MLP neurons of a small language model. Each row is named by its layer, matrix (up: input weights) and neuron, and shows model dimensions 352-447. Each number is 500 + 25 x the weight over its row's rms, rounded and kept within 0 to 999. Numbers have three digits each.
Before each neuron's rows, "fires on" lists the tokens most often at its 100 highest values on Wikipedia text that the model never trained on.

fires on: " to", "ly", " been", " be", "ve", " was"
L9.up872:516490507489553479511477495518508445517496505527539500484526489495514550500517505505514518507483551473534548493524482486519506535507485459491525477518490506551537483511504490498463450474516486499473508514506512464518475503483516524456527516492471514482512494517478519482452494543504523503

fires on: "ed", "s", "–", " with", ":", " was"
L6.up1166:545511479497519497497492517526492528525526511503486444527503471498481507523474499454511508496528505492492565524494465504515538504496525550487493448468483497539492515495508485531524505432496498504492492522493528485463509534512529438493496507433504485519496496458472501501487481452543529487

fires on: "s", "'", "n", " the", "r", " as"
L6.up814:522475534525496527479497511506484463515461488480483497490532501498552498502452505503501453497486489495496514480498496531498539500522499530516449507493476539532480514502513481463475516481481497485511503522491498515495537499487486517490508516501534512540493486494481484481488441468521471449

fires on: " of", " to", "il"
L9.up1907:491500507538497440500476549513539477510493505500477518477536495476530505495535509482495462489502543522523507470528491469536508537460467496503520479471475491516561437525512477501513506491573435498499519490499565477554484516505491498466499519454513484456492527531477542506471458497480492550

fires on: ".", " −", ","
L9.up585:476516486505540473550422497460484468490516519541481486529470499550523508491515521541540479512479478503462486483524498498446513521488454476502493480495501469515466495508505479415512464517519508491509508508515527514542540523489537514503501532445483508502516531508540465476482491485563501485

fires on: "s", "a", "z"
L6.up1680:515553513468508510503471520487486532489447535483502523515503469473462534469472525468553512520526487512513498529466506485514510514478537486454505436531493494504566494554549477478507483493527454491485492478495488525524525505500500494492453477467472535499497483517503510506527488522522491492

fires on: ",", " and", " t", ":"
L9.up956:459483499492545512489477502476487436463553541490517520501537474507496484486510508452545485465476491505461494489529494528474511526526478488476529507507509490499513508476507488466512507510498500449507490532528509520506568522474498478522518511501494558519504503486528552446466506487532518492

fires on: "s", " it", " the"
L6.up2000:480510483466528468516477517489484501502500487502503445501517445450487527518515464481514506445565550483497538530540491484500499483496540496473501523482505515514518535497526489515508461470486477515473470489483512479525517511509494488466478508414494472502500434470458465502541531511528550494

fires on: " (", " in", "0", " had", " m"
L6.up1694:496564507499502505494509505484520476531516512468497498513496456444489521498517499455538533497491472497478507465455476495511510496488551510485488504482515490536485492501476460508474476472524509509482494539490468477488477481492485528517468510491493518440504505484480489467525512485535487496

fires on: " |", "1", "st", "ch", "2", "ent"
L6.up1798:495490479498528459484497474498466527478478499536489515524508465468474492493504481508501489497492463502482528504496481497501498515491522606496510478454509549496508488486501469487509464468561503453495451469496480465477483529510479487485467534485502509468515526497465467463478493520515494514

fires on: ".", "2", "1", "ke"
L9.up1862:500527483543518537493497472503486527537531512548479489490494495450478471448554509504526557496493469516517569505519507557476499571499533523521520512490509478479525483521534476479492502508520502498475487485490492500514497514519510489491448552480492483492492530513510494490482502533485519479

fires on: " (", " that", "-", "'", " the", " \""
L6.up1732:464556494514496444471492502484509491460444518549505445501527469498505472479487539538507464514510477505449489462501517531508522476515501519533486535499513509550497483470536507467490479467513494467483523521536513454532477500495484498468507521502487528500493521508501491493501506540488504453

fires on: " the", " in", " since", "In", " (", "s"
L9.up1335:520537541510485432484485458450488475471520502481485488493509515489493521484530565510520508545462466515473485522480457460499484496546521526496496491529507472528523464509512500489493488511524544484498539504509537500529468480482463522463481518538509453477499469501472527456498486528482533496

fires on: ",", " an", "'", " as", " any", " two"
L9.up443:487483533476513480531494460421472482504495486480513468467505489507530516496506548517524514484450521526525493504547475521455515501477481530500487501514453455511498499545532497519493489499475482476517469514494536477528500505448500514515467485512528470482501506521488475478467483498506511520

fires on: "s", "T", "ure", "S", "E"
L9.up669:526539524466537506521466493446524526481518527509517485558518485522464502447477483508519594542510495513464557528520449442485491547456547516519509486485518508511542479526509477486500464478540494482493475476494518463491511499470475480504515498516432457525529489496510523525466457485505487487

fires on: " |", "g", ")"
L9.up516:471505537485503500526528476422487512535486531481540491516475539547541492519501520533517517548515499556454522550533480541484500489524472495516515496510491540514537456521517492511484462497545498528517502515460497532513543486511502491479505507540481476477517492530489486505512502520466545517

fires on: "-", " m", " in", "}"
L9.up62:517509509525519491470484475456513535531494532480501519468508443517504498463476519463480471474516509460547496438462497509494517527518521533531485471485504495527521505512500467546476478477510514475463527531487472472468531531481473495496486483545493515511526478511466493504443457521520467512

fires on: " as", " the", " was", " is", " are", " a"
L9.up799:548497490524533507511489493492491474511496545489488480518487508423501522531448475527499487522464507517497531516500466492498554516526526499517510514534494521545537541533506476503508489501472506420531518543507515513506540508471507510486504469484483524496506470506473499484527474547560510471

fires on: " at", "n", "'", "men"
L6.up1577:511498535457502476539488477521488429517479486524545494474497514510516514478486529504491470506507521449517512531482509498477514514537502532496481501522495508523520514522516491478528505456489468497525505471491499496465498521432474530474512490469509519508504483536474487472520456519547526490

fires on: " of", " and", "st", "lt", ")", ":"
L6.up1708:496467506512507492517506516486463509482466530497474507457522527516497461513483495493503507464499503488501497500529508525499481534521524515461482468490500508539514482506539481497468490507555484534487476504509514509535487476530491497532509520462479518477501483568492524505501505489507524499

fires on: ".", "si", "D", "der", "L", " Mir"
L6.up229:493528549466487446522515534491510472507469495484496517504516471509508512485445527494504517511486518514518524527493493478488509502494505461542498496502555507522527509484506494476518468510478487480509513556486546514497503500463519458449479475479484495434537467561480497512479508517483488468

fires on: "|", "–", " Grade", "t", "r", "ern"
L9.up1795:473493512445553500498455497511490477513488504509522462466502488500530529494520507450483512496524461493477511495550504503510505525500512497469531476493520530452561513506502488538485474499536512507506493502522503477512548517464507544455525520487499484471521510481517521483496495530528516548

fires on: " first", "s", " of", " the", "-"
L9.up112:447511474533490485540498452494541500474521513536533472514514485480569474532507505523487491503478501519495492499521459503497518503491487525515499538497496492509492482488546515513517456528502517482510527517466499447533489497487456491523498560480453476493482488483494527528508525502507481492

fires on: "'", " +", " and", " in", ",", " on"
L6.up219:486550491511508455484450490503498443491513502519528481474461435537542483502530505488494527492456541515455498502497476501491478482513492485532532535484458474490483520497537496503505462508487497458496467517497499493563528498446503534465474513510473549497529479540495515490523472532501513510

fires on: "e", "d", "p", "op", "ff", "t"
L6.up1964:490517505454505512507481513525504512463436493535548528455504476461522544523489551484546482502452472474510540548459485533512521484516495504454499474509456470483495506487513470520511535466530471523528555491562524516500517516467525455483509487434490544477480494526514491492504500488512481472

fires on: " an", "n", "An", " An", " Den"
L9.up1561:523486525527501508564464451522478495481510515515487517507492501519448511465502486493517565544480501484447469489556483445515514498483475520499543484464402486456557509532497481508514489484510461478484499488496500532504503507459545485506483530493486513526506472542511513518484510509524491489

fires on: " \"", ":", "-", " di", " to", " ("
L9.up1187:513494504496510514499530439486512505526474527515517522504522492500496500475510542491532510529511510500507464539469484585521493477523516542480502476484527521487477475503530472510513508496498513475468563471511537462507478507485512504470473532527516485498485491501482504461476479499506479489

fires on: ",", "-", "r"
L9.up1850:534473476484552488509519503433494495495509514521504439504542521474501507470444505524484457501508482485499505520452540569538526475514502504514500463471522526505504471482496477495520489477538497475477525516476482493503479539508511442473460528502498493495525478508521479505458532470500502497

fires on: "d", "o", "y", "at", "ff", "i"
L6.up692:462524544526482481515511487494532465499450513464509516454523496470509507524504524466549483480491478512505526520493496510480487478479521478492490524507516507533535514528519484503504513495530497469508529501504487521453539488485452527515506498450480506462552516508476506490505479545513451484

fires on: "g", " to", "ic", "on", "ical", "y"
L6.up1210:485529540504516511505503460448472514457493513498507505537553509501545518474533528524531510459519481493457524516506501544524535508475486510496554460447462490521481490517549479537487509482534484481427545491500533528478517468506502486472448535502529459496510458530487468506501523486526465511

fires on: "=", "-", ")"
L9.up705:535520501450514504494499492503521490477477556516503513523525475530510516464515498444511516477542539454484518455467519504491501491488522522481524501516495504501472499479569495488513501518472480498489513455525522476475504499518509506480493528504462491511489479496483547449507494505490520526

fires on: " of", " from", "/", "end", ":", " &"
L6.up1535:518492450524502488466522512440504518509506535531488472501528507512469533506485505507480490484516519473488500520504454499463526496515510499518505495472538495471514525529485479531498494515499509514509461498534503519497515517518437506514495476466480506458592500470477529477505508520518487476

fires on: ",", " at", ":", " there", " with", " of"
L9.up1739:482496517509547495475494514466472525489508522505543485524500509516492555498467512490528492521509482480454504512524456502525537501519501531484506515485539440511496512511500494560506491554487527497468537548503514506582478538468476458509484528498522473516486470450484518432512476519473494494

fires on: "'", " their", "s", " her", " its", " as"
L6.up1175:485572482523515472489487459515477452501525520521512457471484473461523526490486481485526489519480489466497507494552533495514481482517475528500495510469544456487520539478513479509527501483507486468515476462519509510579522485506527526493535496479504470493514462485487481498499495503493507471

fires on: "-", "'", "s", "ha", "/", " have"
L6.up1515:531485529498515460512518463516491514505503502508526477524516496518474489509502499465508477444554510515452531543498484474470496474478531517526485498545504505466512548488486487532480488483497499486514490546495514459486507498510474451444489515483459510497474472481512496443506506558521535477

fires on: ",", "-", "et", "il"
L9.up462:506504540530558468555501491467523484514482506523510501503534467488471499523457499478532512478483515481458497474477529495455496493559501519476527462475523466460536469506575482475498481475505469507504514542524477441523541556525476542506502538484502511493496562529492530504505460524461504521

fires on: " =", "\n"
L6.up1378:497487488477496528482467491507541521474456505521492478519510484501473483442507503483512492509517483481488482511522486508513471507503473551522503517471500506475498522512550490473494484476504523472455483484544507439528509488482493521496542529483485528497518492470479462459494528446512491491

fires on: ",", "s"
L9.up406:510534551488500508470497518494517471501489518464471486527535436483496548486500507532479504556473548484458491515460479506521513537512532519535477463501472512551518514528531470485492488497537476508457484480512473480504506537532509521507448494498444475517538496476488517483495527475508477463

fires on: " to", " from", ":", " |"
L9.up890:550527542501514524480507492496497495488514489490515517524528464471557501491505500515481509497499473451519484517484497494478526480499466510495526532566533492516505492499447486531516490492507466510500517514543476458548469506473495490473524483507426452500537503491476443500486489492537471501

fires on: "y", "ed", "ous", "less", " of", "ive"
L6.up910:513460515530520501515492490476482518477527507526525472525493476459544485502494496512514504536516539476524504502474475492486484513522485516500594492488471518509453473490514488582486464476513494526456517514542544443501515478510494478493508524512481475537483453511499487489508514489536468506

fires on: ",", "\n", " period", "-"
L6.up2013:520492497501481469491466488441506493480523495525444490532524495499528465508500537496495475508525465480499451505526531500496532494526508507484485458504473509485490478473507487508522498454512473476484524509524534484528483468473467448450512500504510469489521493516546491451515500454511505515

fires on: " |", " 1"
L9.up333:532524511517516477478481492538511476532531498519518497525496490484458481482509472486501542475507500478492479483490467534505518517514492499519539502525525483527523507523489480513483470532473457462510476467518521476522475513515503519497493470495496473469583512471509485495478485496536522525

fires on: ",", " |"
L9.up850:451506498521591488441478459515538523506513530450533477510465536520547508499544491481525538501518457479484530536491460519523507496498465472495527471501485502547500514492507493516474494499535507533504484526518512522476537480431502461491505519513497504465487489503513518512498504501512476501

fires on: " of", "g", " and", "-", " /"
L6.up1700:504548501483491460513484454507483484474480509502528494471514502486540504516496526530513464489432515450494488484509488522523529478514460517504513489486480466504508512544499486516492541521453461499463499482518530531533478498492504512519485508487482509521507474510502495516531516449503529501

fires on: " in", "-", "ern", ")"
L6.up1610:530518481476522516486462455508468521480531524535464494507579466546504521466466519510482490503514553510501478485475499508507543506520523509502473475479497485515510489500493478520492445490525508500537500457510499517506490546525460511483511489531474536488521519500516496496515529534491505495

fires on: ",", "\n\n", "\n", ")", ".", "="
L6.up1157:524496548478503488537511485448521514495450530547470451514533507495522482495490490453517536488514494492467493530470531522485530523529470570518514521484525485544470489534524476487470476418485509482500443522515546440517501529484481494510471542504466548484487507515476528503458469497524500456